config.yaml
intermediate_size: 448
norm_place: "pre"
positions: "rope"
qk_norm: false
init_std_o: 0.0395
learning_rate: 0.00483
lr_mult_qkv: 0.5
lr_mult_o: 1.37
schedule: "wsd"
decay_shape: "linear"
doc_mask: true
max_steps: 8997
MLP neurons of a small language model. Each row is named by its layer, matrix (down: output weights) and neuron, and shows model dimensions 16-143. Each number is 128 + 24 x the weight over its row's rms, rounded and kept within 0 to 255. Numbers have three digits each. A neuron's up and down rows have the sign that makes its largest values positive.
After each neuron's rows, "fires before" lists the tokens most often just after its 100 highest values on Wikipedia text that the model never trained on.

L4.down112:094153159162145120103117104124109106149172149101093106151179160112122120142124149127102092153142118135135154149138157132092145149135108131117133152108111100145099140118125088177130125117121128114113100132125153128178171132080150152165096118166085128152093112163142130168090122166119109109105105116148171115120177152127154162119136107135184114160121131105153108156124101110153158145135
fires before: " |", "\n", "\n\n", " is", ";"

L10.down297:117090148143150133092099110089102103131155144119108129135166105101132123183077090116138142079039110118133124132126117131086126107161103133117138105120130110151128122114180137148130095164116113129130115148105101113154129105158116092107131138085125147146161102115107157114098125118194098163099128172124140144120095102154123153109156094149135117130109139178140119124130100123121155128088
fires before: "|"

L8.down204:129154118106153158143141120111112148155155145150139117170091138124161122105113120082156106135153139138096182125099099130148107159169154136129150102126139118078101164118134137141131125117123127104142130131131120148123124108123131115108187118091156109129135152117161176119101145124106117119131119112117122175121169180146090107108099172088113166151148076129149128129127122132119115145112
fires before: "\n", "=", "\n\n", "-"

L10.down189:111154115093143112184084105142129092146094137082120106136126129171114127179142111131176104105129153149160127146128152129082115136128129104149154122096128160091125117130138167137171150114112149159124122129135113133104108147119101144118129094120105159126082170160067104111090143099152105183124137157188111166121143136148110161109149109159132120113134119141148134137144160133144145142108
fires before: "|"

L3.down204:104102088147111126154118145153159109132097088131152141122134130140170048145132134133126158142161126114090119170123093124131130090163120117134097106113143104109104088133128162144130154107085104132136119147096072108088147096120108110112116108088104093127110161159113134114131132131130157091127148153119148150133124130113123141107118139150165128147169095120135148152107063179123128110118
fires before: "|"

L10.down258:115106176139103150177097118157165127125125144127132126168115101128105089151086123112112146140148157153126091137148125125133160135164140118183118097120140186166109158104119107139129147120116087124143107140135153092109120121132099115095145093143124114112132157160133140107139127101134162148140124117143071159129127120116128150178117125123141124115121151136145130117095160108132171131140
fires before: "|"

L9.down56:100163135180122133137177123112104136112183141131140125122158092118105133093120127113076113090133151071133158149117112138083136075124133157126077156147152147116147184161148107126113109134120173139163123108115169122146132165098154108147136105161126144152154118167141106155145095136141149120092129114142124149124154109123178136127126111112134117133117136131125133121140113096149135141141
fires before: "=", "\n", "\n\n"

L4.down318:111130122118162137095143139130143141156127159153133067132139147155108127155097156124127106135127150120122087111114095146145097127093112085145123145130120117133134149164102141123098124151151137152162128139105131147131094166104086097105146094125121098094139102164136149150115122116090106134173098138163152082141117144100157119123137139121128136108171127133108134117135114138128156110091
fires before: " the", " he", " it", " she", " \"", " his"

L10.down282:168157130136146130160100098120158126095153119143158144136133141133100116132131123126117110148104133116140126093120155139115167139114139124174143106160160160109187152164080134119135083127106131112113118191177099111099104084136124142140117122132102125088101128134090139150097102101161153112074138096124120147150129105144142177162127106128142104140101110137132093174135175180156132118131
fires before: "|", ":", ".", ";"

L11.down222:087101138125094093107125140122122131147150158183083145127122124139138113149147092129125127132124152133054120139172130086140146107107109128140121156145111145120141150155134133130151137112134093151162100132131091099108118070135150136138124114108076145155114137157116147107139155160152100131095103095083151128151123127120180181106128087128156130135096110154108133082139103138151167109125
fires before: "|"

L10.down215:131145121110146140124117097139165096137146104170127136141153119132172135125171143166162136124169127148103147171139140102071113150117105088107132075134118110116168170113160125104113124141129107097117104117157074138137101143172123115115127135135117102124133122158125098084132134158109123145167126095150107114134093144085159156134113173171147117116130129111133208092127137121076134102159
fires before: " to", " of", " that", " and", " in"

L10.down442:141109126149131117143129107153121119129170137115141109148084132144147140129097174110116127105138131068134118124126127105122068119156121124135226125148133144138130148128113100109148124126142083133109109164145081106177144132144118090122120113144093133129118110195108127084158109149126101139117107130148166139183080133126158153150117160154106144137109138122132101142133128122127128151150
fires before: "-", "=", "19", "|"

L4.down144:125131118113161129092149153110135139095156146163128128137105133183167148160113161202113062126097121138103156139098128129111103125135112156130113183161146086115124120115103153129134113152128102154152147092121126151134138122105129111137126146117134138138108106106125122124131122139106110104149138136120159109167157142158143125115140114102108148120109119089129125116157112134070110180146
fires before: "\n", "\n\n", "ty"

L11.down433:118148130149110112124147094164140120168123151145130084101130154098113121152113120114134150122157202161144137136125124122127097124144138124093165127140124140126110118109173166095114128131130123132101096162109116140156139101151097132135136154152075135153112151138099115097054151119113127131080112096129140133097189130129163090195138125156127173140094154125169098120154188094125113164145
fires before: "=", " :", ":", "s", " of", "ed"

L10.down355:135157132108107144134082179098113116141135145139086109138119101134164124116108105117088097160148120134148121128103095100129125157146160133143126146154139116135114119078121128131087136185121093130097106127109122143166148098137157147065156091126164158132112130121139119110149125143103099147117135139150111097122090156100155114111134096146165116147131113111104132123115146128110118103070
fires before: "ed", "ing", "ion", "ive", "es", "s"

L4.down82:114155162131089110148121101128110159152084132139130147100112125128176126162093136122094125126149148125107161129135078101144119143126143149127134152099124141162142138123168146107118161123094135155134112145098129142142186128102163106150147152110123117110161122138114144142128132155118133130138114076130129148132084097131121110103129088124165110119141133121137148163174174140066196124088
fires before: "-"

L8.down45:134112102115158101153098118115111093150090127116098078138144096132159087136141138142109138122139154101098094134109160119097125142107122114101127136124093126120121114119136149128157187104191102120147123136111145095114148123144097173098151140097120106134130141133139084049094167114139131142114128132150127093112128126119096086106154167119136109106120108132139137148092149087102157132123
fires before: ":", "s", "="

L8.down23:120124122099139108131159132126091147151174110168125119145113124115154120142118120129124078137170098149148130105107117159133143137114137138096123156120122118180118132062168117143120223133133134112150065108133150141173161137137148115108146106090125146108137141116100089153122133152164159154098078153140128101138142121108126146149133126163142104171132117158120150121105128138164100104132
fires before: "=", "\n", "\n\n", "."

L6.down331:103138105130087128129104148094126137150135169139092133118088110142118127133113123120101103112071133121144106144120178113141139139124160132153083087128071165107122087129123123139139137084139114124123198111118168156112110154090142128110194157118091130106159127154114152119154119137095097081087137107127124146127133144114168154115147115112160086126093131138125131141149139135101163144078
fires before: "=", "|", "-"

L3.down192:201113121153125083110114149097101139111124125152122113134155100107108126128140156138118146092135112138140141119112092076099132122112101066141174134107144139174135087144153157103136116153099131132159128128103148151106098110123164134165133167157132111155140168099085126109146097130157106140128108136131092060136098097137140112190128154130138125155101087174112094143122121128081134142121
fires before: ":", "s", ")", "\n", " ("

L9.down148:183153087137146138096091139116148126112130130127152106123111149121160098140122107149143094159186132135140149170125131111102108104144138147102134128140129093109157106184124098111112167137155096112097161103150150131130131136162181117119099095161141106124112090123159134113167097139128110124095147156120097148146171181156151135120155106127155129141122070112103093103117109113144110153066
fires before: "\n", "\n\n"

L8.down383:147112107101128131161126147123113118108190108109129104085118149109092121094120136086096112129170120165088172141111128123099097187129122162100096150156111114132140143107132140119100140095176134120138121115127146096130118088151138117137126153107174113133135109138161126104124077112142104129092118143161170079133188134135129148138149172146127142103172124148123154157108099139103112155100
fires before: "\n", "\n\n"

L8.down206:108082137150140102119122127100125110125125130153131126129159115080085121063135082135134123102146120079111142122139104144142075130118160126164105154172172094098145102185125136154128109121112080137127123160143156137099144135132136104091128115149123095130111146138109108120183162105091113139156132125131119159113124159053164117139116125122112151135126102116140158106119132107148147137123
fires before: "on", "ons", "ona", " |"

L4.down323:147167115131111156124126109133103137111149135160115106113121165162167130159126129118134112110151128137138072089141101145166131112166108148090146132099153134106138126113105141105160128131162104119103103159104104121104128169116121113131152121115170141117141151100135141143157099126122160167157112131135124101149086096142109170127146168098137114088160110075111154113156139133118112116208
fires before: "=", " of"

L4.down369:141134132132168144097121122108130157123148154075145168160150081159163130093105146115146123151055130155116098126115156142130102135094099136133142106132144137133121113165142119111129137109146090164124130123146099097134117140147118098154131097092085131168155109145168118121121129131150093125150127136149137110123152111126124183086100088128131129141112148150101129085142138127121161128142
fires before: "|"

L11.down144:078112132148135133106114138104116116150135104164144115117080137108095137130111139120138134115138122101139142132113135106160134169101120103145154157076128112088116128149139122125102129106123173147127109111101120143155116127139121159157128128067148139129166183091164125137104138144079123141162095154150112102142085110137144132181081142147096108110114098184121125134162121141109125133083
fires before: ".", "ock", "adow", ")"

L11.down207:113116120128128140136094124115114103085171129110158180128144149132135167065127133078119133119109131137155136130095114140141083109125100134099101125147134088118146148144123108126121139140134130154150128149170132147140132148110101120097159094111124128109156159144105150108145070149090140124149122119136084138121106176138074108158129122166103119099129115138159155129151115152175119092129
fires before: ".", "|", ",", " million", " %", "  "

L11.down95:151101114137151196106089159124146192124166147155120146125148143124151117132122145122148154122209146143127119130125160093126097122119130119114142135145137113143118132102119116149108124157184131161137147109118125082110169155142105125126075130153114151133089120164112159146132140148108147150119133092122156144142124139141104114127152172145111126088097160150095152079107162138128154134125
fires before: " of", " for"

L9.down90:157171175125159118118077131165083134127184130178137126107133141142125080123086130115096145116079147148091142145169121144115141130125154121133110134083105121129146133108074118137118129124128116109125082139164146091122123135134087116111120133142136144091149122142107070113148082129126105148135138120122093145169176129152141148154109115111133131100132132134116178154140101097133101154112
fires before: "=", " =", "The", "\n"

L9.down119:122120110138113116143169133130102131146156166100159112096142140099118120112138133167144117109141141097115125118163097127139123087122135103111107133119168143139121126128163139161148157094146140092114170104163095170155144164098109149104152081166148110143133107109146112146156094135085111150152151120136113165149146157088144122088157135163159117144151092137183091145113158111139117148125
fires before: " |", "%", ")"

L10.down136:106154112105118136118110154114083150149121145131138159160138118116139108130130142126131102145165136152152125166116100135134127155132139104159144117159103120194120177195115149140104181145079121123093134121132119110118139120172159102107153124121125103101113157123128143106110129115104100091149086119139109110096057143095126147104144137141140085152114158187083143123119090088182150110129
fires before: " the", " which", " his"

L3.down429:131139175111134133147130119112138107155165145136159139114106107146161107135104126170162163097117109111148122112121114161177113121166108098153127110135111142088112056134138145096111114114123128102069181139120143126127140140087131137061095122141150115157116103146157150149094103125172140124130127129193110150097094102134146132133120137125137166082102137151118111113160136112146114117100
fires before: "-"

L11.down404:114098136132110113164096161159123125161107144096130111121148128130102149135133181111151155132130149128109133137119149130122178119161085141132139129139163161110155132117138145113131125127146144088144091136115142141151111157084164130130111120155145146153142142063155138109136129116157099148140116107086109120144143106122089200107146117124121109120102140111138136112153116177148138127159
fires before: ",", " |", ":", "a", " Year"

L6.down90:154159140101141131126074127101106133152080159139156128128123116122174082134150136106079122157163142151119146175108101102112155153145088159109118108105148087150130158113135123096134145121179115141137137145108166137121103145136127164118140140126177160126155159117148098089094140075133112126113143140125101160102111128128115171114113111107117122115097112127145109194115080139149146162061
fires before: "\n", "\n\n", "=", ":"

L6.down265:134141088146128141125103093110143107129152119149129178144128080151138127091107132127160134103112148088107107097120086133151183126134123141107096102103094144132101136151100140139130131134126127111125172101137138121147165097132145163128159133112157143107100120152144158120145118156192126155180126111159147126134078116135103155144098149069136139096131134125109132112146149137120167090127
fires before: "-", "  "

L11.down203:120115098107118100149139135095133134132134135125137118136107146104158146137139150088128161123163116133104088088115130070173127176144145120075102142126164150123178135106107114116143146117123095090143137105123146135150124143121109125130154122141136124097147119170112130145147105131094122119152137136111108157154051133129166096141127127145130120095086134109112116133131167123101148152127
fires before: "-"

L3.down25:090110104097138140111140100128095109163089091163158119079120131145122135126123103108153096105141132056141138115139104148165143113098116124133111145130119118136094112117125144120165127165103150159151148127137136121109119184131116171142118127144125141113140099109117126108135107104140134187122116184115087085105133130164136143134164161131126094128125151124146154110141166086147079147120
fires before: "|"

L10.down158:121135097133124158112124146172127113109136123141177110139135130119109153156120127118121105148120118146155148087142132074145122110087087149117079137124129100117096088127103129125128145138096119139130133139109071131136134141145131158108144156136144097104168108150127132116114144144160140159124132154150130093129161137137158165156127146147162127088141154135126144106148126136171132125116
fires before: "|"

L11.down309:148121124111082131084103133132114105137130158141100105112142149155113118169125111111139136135105179183094109087128131097157123152124119113116136112105136122140066154115153129127149086123125129161162172117135078149114132079136157137148145094119158132117179136122104097096118105130167136129136124148072130120133138158137136156126088139138171126109122112140087126180131128097128096159120
fires before: ":", "s"

L10.down409:103095164115151126143117156093146113112090145112074056117186115112079093133124105112141133119132122102177128114167136148114104139118125090114115183112133132113059109112170145155126160138146144147136174139140161152141113130129129102139134143120164117163118092154083144172176111128103140100122110102117129125137137167088128112144175118079128152142134135117163103119143132125136127140106
fires before: " |", "″", "′"

L4.down157:150133157115123119157120108150135096157146132151125130109174125104154089100121068137123166137150131082099129139114108162145142133159162080141146125091157135104126106112137119098160132161104119124166138166132147099138165150157097137104142128087148131110131145141108127117144178116167138124062108134137124162102121157129107137128144100151107110147128166135171133095161138172146101109122
fires before: "|", "dale"

L8.down256:098138154137107143143130118140133171102141154166141129129148109152108125178136089132112146137190135091141124140154093120103101117117113116150111173142109140151157162079179117136133112144128133118185108126134152166100109122117087122117129052137108140145120159137110128092150117117138133088141103145127151120142105143161116159133150116150135093135104112142118137156161128131139126164140
fires before: "="

L11.down192:124082102109114104137105151110136152105177133139137128117156100133176148142118145100167103093037124158119161130123119122125093109130105168126170122129091147112091134108117137112143119145101122120143153125102150113104130120124139185154126117116102107128104129119084147123127085114162122135126146136222113124130156115136168147161110135120145117107122119116145157161130122120110115102124
fires before: "|"

L11.down27:122140117128118092092143104127092112132126134137126127181163109082157093111121135150125084121159174098104161117157086177111123127121102147122074129085119164088123131134158126131124175132124131126135138144140111160097106148122110114175134085117132109110123145115131086133104140127125089153116083134142103132154154106164159156134147149078127108110104149109102158102149110127143155144055
fires before: "\n", ",", " |", "."

L6.down360:118124084100167158122113105143129173106143140159136099118150137141127137147152175074117132127134132114139115128163145110130119122154119090097143107136105145132125111158168102142137117148164114146139125195132129118107083161091137133126101181173132103156097150137075157131158134126109145137172150117114186127175147170119120126090137116105172132121097128130133095137160115166102128136116
fires before: " |", ")", "ga"

L8.down337:077120109158120102140141097122167105117143130134161107151107175160092142121113144110126107116168118145140106132137149136132144108134153107126143166177139119142172143091113093146115106117118161164135089126150149075127160142121130134151134111124115135091121084146131120149062137153089146140121143140151116103138146145134144130128125095143147133127147135116137119127121114169156114088137
fires before: "|", "a"

L8.down222:149107168130145124124117170107068118099147114142119145144122107106119133159131105113147130102135107103117133104126174123116113118126142147109114090158148160183133114133082208138129112136129165146125192128153130118145107147093121151114148166153144126122110101114129114124128137092111110136133154131127086154145090125127150153095146121156089083096123161185129104149099132091130125145150
fires before: "-"

L11.down190:141133128127152124084135151152136123145120086114099111178163093130109154125163098142156141132118122146067163171076164107165125154150085142129110170111150120104117171129167171133190140113135091075129136140122150140075148154142132143150101115159153135144149099110139126114123145143128133099121144096089107113116097164084100078149100124149158138120123126140123126134128143138096159157118
fires before: " that", ":", " the", " \"", ",", " a"

L4.down316:118125118129107107133119141148139110103130112164154163132106149132103112144122128096120135102138169136167085124193138125119127064154193145143161166093151083136116137142140137117106107108106128149155142100139161165121132119093116103143138123148128108136155103145112121137148157145133117094106136129119121125146074118157137095126128132160115147113097105112167127109106095143129130130117
fires before: "|"

L3.down177:128140146115118126139146131125095138166129095091124137123196112096079086099178131174100127147139149129102140131107116121100132135130158131140105154122113177193100141140128115154114132126103107133113118169114118141090090107149100156109149151143146120129139177101142139135107106133121120132094113130148103128128145126112168154145184145153177121121203119125119143148107138134123135174104
fires before: " |", " (", "nt", ";", "ed", ")"

L11.down417:141138112120124103137161109123125110069214138143090135094099156126133125154116134093082128168181108112094123100139167101127135128126137137123101109140128138150112122115137147101129153115124126153159108142086124122142129141152086131164131121141145093105102133154150135130118148141141171128088106136190083122136156140129141121135107121161122133113119129119119114161113122088119140115174
fires before: ".", ",", " and", "'", " (", " in"

L10.down235:156153089111087142091131161136111125158144127146140123154100111123128091121104129145142120115136151117135131166145099116085123125103133161170115117112135122140142160142108112134139120143162156143133156140144088128114154138134079136108150114112152120102147112119088079142125093126114115120119119144142142068132184132132138147125118098124117150114130122138105162186071126160138134107129
fires before: " |", ":", "s", "r"

L11.down63:149106138131149141126127155176112129133103109128149160136114154142126117120152131100137113147144122113148107113086106100118116116081087118130113080115150099124133127103122127083116167184130154094185113100143117126139117147136142095136111108080162097115119124140150147158101117101153164126135104088157126145097080175171154164097099099140154161136163104124139153140105134121174158143138
fires before: " |", ".", "–"

L6.down358:159104133105110110119129174108097125107186102102155105142164095153132150133123107138102127093138073152110119137133133111122106142138114143108109126117128107169129132167094068117120116125122137137115085160080116090090156118139159154109097156169079096145124118170130109130116114098110178119111178140124149165118172132128097143138111148139159147138096098111133154144095100106128144125139
fires before: "\n\n", " He", " In", " On", " The"

L4.down39:134143087098148122149154096138176145122124169119159179141144153097137104163122134101143141117096138139138131124127047134131140172084149144113170198130155177117146206099160141139092107132124142128156179136134123101156123135115124110143158145105145125110112124118156137124139123119090147134146117116120123129102092165130162117133129134099137155101144109131107109103142134174099102098121
fires before: " the", " his", " her"

L6.down219:081093112114114136122143131137179190119200124131066149134152124124111129135136154117138111112128100111188115164112085169099132102127151116146074115141144094163148100143187160135118164119111145128154166121122143162107111157125127124095132107118158098149103149127124107143118137094135123123111141106118104173148165125134120089105107101112087123137125115130122136130112113098138130177124
fires before: ",", "\n", "\n ", " (", "\n\n"

L10.down92:112120109084158118123098153117121139165098078138123168141159120123164144134154135133147113140125131136148127162148129116154111139126104134140123085155145122102083121129155125096132180136140113153101097148098117148112139117152130077116160176067137103116145132135143137124093094141133113105147135123116075134085086095103124120136122102091112137101070156116082130150114102132168116154146
fires before: " |", "."

L9.down338:088124114095102116150086124084118144125213173102115129091130095155156099143114145106139160132122137123138134116161130124123151113145150091125144111108103133103107137139177164133148173125165083090108134140104109182123154118092105110099137156100155140113140098134111141117146150106181114183145150094137138125118115151154173119128139112123124151137088105117102114080158119138096137105129
fires before: "-"

L4.down348:121135181150092121114130102124113132158160132144105133098137098148137144158157100118141134081127102090131142107160101178103147118135161113139140118135122102116130090101111152129102104157078123170143148178105117096188166122112151156117140118119134138159130122097160134146155096152109099131134101131113086130132080101140168115126115081118147127143142132142086126167139101137121123132129
fires before: "-"

L11.down213:117128142137154138143102113177147135123161103110137172158103113108104126139111125116120183117119101181116103135175115163115083151144150093107151126119119158140161149102100124136134097113127153142157116136149104117157135163125104167128136142143139128128101157150125092126109121107151144126103155158144106133105144134171124102111146192125175137116161125149180153113099108133128101162106
fires before: "=", "ed"

L10.down403:115093151144131135124108128120151102119209067175084117103141096134117105165109116115110172166121098147114126108132120141179122149138143109164122103157124156130124140149175116120124129083126097140128098126117131115152164160120113160120120167148121084113116176108163127141118147129148138118127148119180135132136112119155091151122109106155084113126135149113114113160108145108147151088144
fires before: ".", ",", "'", "\"", " in", " and"

L9.down380:117105117095184154095113126120122127145080106099099173155122112136152103103136146152136106106092115181157120128113123113138117096120131136134125122146096145135103142135077135141119101123183128148126162132111120122128109140151134139182155144135149108120142129112141130137080089118173120122106111122130076125135118171139138125130109104118116099186171148094148117125138124123180112124127
fires before: ".", "°", " |"

L11.down397:165159101090115140129156115158090124115127104156142108113121134162149132164127072131156162149106082120160111140137122161117115115128131144131143114141182119129132134137128141143129127117165140139115124147127113121092152132131091128171146075140131119172160093115110111158119101092118144096133159082187136113153157142128088143136108140076145155138103123164147185134123134146091112123117
fires before: " |", "s", " of", " 3", ";"

L9.down401:121104183130090155155169146143113099167165132142144134105124136149132151147116129202142107128113167116116125137209116140134160149141133127160111149165070145130143112148119133084083143167126146113142116144127157119109142143115158120114131132111131159149098105192111149113149122120108119149133166159131120131177144140159138156139124159100139118144085128166145116117137188120088138130150
fires before: "|", "=", "-", "\n", "\n\n"

L9.down414:126143127125112113147124166121178120134178129113144099128107123155205117152165100114146131088157109152154124120113122117149157098140111129080157101129098147135146081160117144126100145105124096137135060120124104114102113121105147113108126111161157136121113118112133151108144129135113114165145131073159091136131125102129188160142097148156129139119148083138130139135144103148148150103149
fires before: "=", "On", "\n\n", "He", "In"

L4.down247:113121133074133084127107108109125110173232116137138156164120106103112105131121095124120141127123124103102107134117114101107110142136116106150117105107162128123127086119129155113093130145122145122113169138129109135157103158132150084073158128108166144140106101118102129107108107105095083098152151152140110133116135133150149161108126129151168116090127137146140151163130097157131159128140
fires before: "-", "ec"

L10.down204:169137171121134128112144122124118118125116137126133067104163095120140132100092093107114113127161090130172186126085123172124081127106152098115116095126134130116155125136122135114132112122142144094132079132129130136130171101131203075103142107132160143121122126108124155095166104112125144144116143107120111176092155163130097095174125119150142125167142142127144117120086134120114151122113
fires before: "on", "ti", "ve", "ons", "ing", "te"

L11.down227:136150124161127091105138154107101166093149143146096099162147146144091139091101138127170140157092159111109155159175159107127118106151130062163133118129076129112098108142129156120125087126134085136103128142119165141149101116142161124106105138135142146131145105166120114132150166169163125159145137088121138130136115110154153136109177147114129108114158149121075145157144109128114179141144
fires before: "|", "-", "ng"

L6.down156:138192115105158141144116125104161110108142132169114122140102129117172077151170144139096138114130125085110084122157138152135134131123132148110138175123115137124136128096143141139116131123085128095136148126140125132141154161148130113134144147138066155155166134118137125161154123092149136145117153144140142096131076078126114148154139153113148138142139147137099129101133121120174101123132
fires before: "\n", "\n\n", "="

L4.down70:142131109180125126112124161151150104163108137111142148120139152159141126124125083140113118088177120131140123117090113195138143149180158110112133140103110146080135102147132141117126156161112091121156145128114147133114182171095121154103117133109084149124170087141136125085145145143163140103140122106139130134138122127138156151158129109096135153131082091140128152100159125123170147127137
fires before: "-", "\n"

L4.down344:126124151133155124146102129149109104141141122137149174147130167112102136144135113125158126129171150133124145121173127082104167132104127133115093152120140113155071127178142112133159171145141170113107149153089138128190120105117157124104126129123128139106167138094150132112105129156102122126086182120142127091101080154140155083152147134156160056118159115117148123139127175119139134138093
fires before: "s"

L11.down8:106131095117120151159161085175118101130170147164114133122125080157157133093124072115153155152103091168148114159097122118155111137099123139130097135145145127145119133127086166142111144171136124126100121150098096108163139143141136139107119141098159130106098141136132122102159125167137161123153103137151138169127158084110155091135146128181094145164129119104112132130112122178172154142120
fires before: "ed", "ation", "ing", "s", "ant", " to"

L9.down228:141136100137100133165132124117132152159156141158118131137122143132150138096153124125160133120155153123101135157104163103140077123179089144136145134171140137153165132121109156119122120153110163121147179133120163144105117129117101130092132098129131141141139121098166120094113143116118101093173143123114142178168168169104156134152129093101127141084129127132105112112117154070132144136126
fires before: "-", "\n", "\n\n", "="

L9.down369:103141132111109143135100100142134176110145154140117128133103118064130121155137111140125103130089100103149151122117162140174143109111160095151149088124106117092111107138094155077163109157147129138106140147136123122124108140148097125098131108096117148088130141068133123110145115125157134163173156142105114145134171125137150148132164141090082123167124167157083152127111095135123123138155
fires before: "|"

L9.down341:142119107129145151136118136123104114152165101105178106124124120130177104112167134182183124095144133126111121108156114138103104136160154108099104123171102110148155123131154143094115140131134128122114070090147157133162121121106105128116140142121164154135130129161148118117170158136134113140116109192064156131145140134168114129138151142087112089125110108097104123094132096131131134118075
fires before: "\n", "\n\n", " the"

L4.down174:128128113119112116141146090111141146156136156104137093078128127103116169186171112126102135115158120186124161132151093111109122157101148100132178133137108120104135162139153136117082140128113122134115145130133092116145122136160109171145147140149109134132146141122141168119169110187131157124122127142095137129094122152145124130103149120171118114126117105141067120116139114132155099119066
fires before: "=", "\n", " /", "\n\n"

L11.down341:112137105115173138131125112123130113150172145120130108151111126097099137146135090065155159173106122143125141106102105121144127141130072118119150125143123095117095108124138147116123117168158120158152103117117151102135112116156140068132153151079131164141121160129184133141110128109092144163131143101151174116117066170133118141147129151082110143155154121154124107099106141122122118129149
fires before: " |", ")"

L4.down118:128176137131112132099125114138104134133179159123126160157117143149141153145160101143150102092118141117132122106128115139107173129171121104114106105119103082148141149161108130141160120130121143148062143106128139121094141139127178120117117148139118086089112118148137153137120156135145130129138121144101114080164100101165139158103131166140154142145132117123057143115135145110129115117100
fires before: "\n", "-", "es", "ing", "e"

L8.down160:142124122131167119116135120096150160104141085080098091132124110143157144109098161089171086087141105164146127166117117150082102125164139099109129140114118124178155165124140142112098109167144074128103126134135123130083118166136158117125126148134122119123103111144099105179103092115170136177113090180121078104131121156122102123105132136088119147146150131119165131165156104110124118111156
fires before: ":", " |", "oph", "\n"

L4.down424:114096118117116108142139124108096165133167120141131096115079116084158140109100127092128131096135097128155111089098100114099159103135090151099115176132152110124134139113138139115107136133130104111152093150084163111085117142134111105134114113112142128103141098118124148111095145103139135173147140142115133129092104145146137121164156151092130152087091104158106126149115128141159150159097
fires before: "\n", "\n\n", "ed"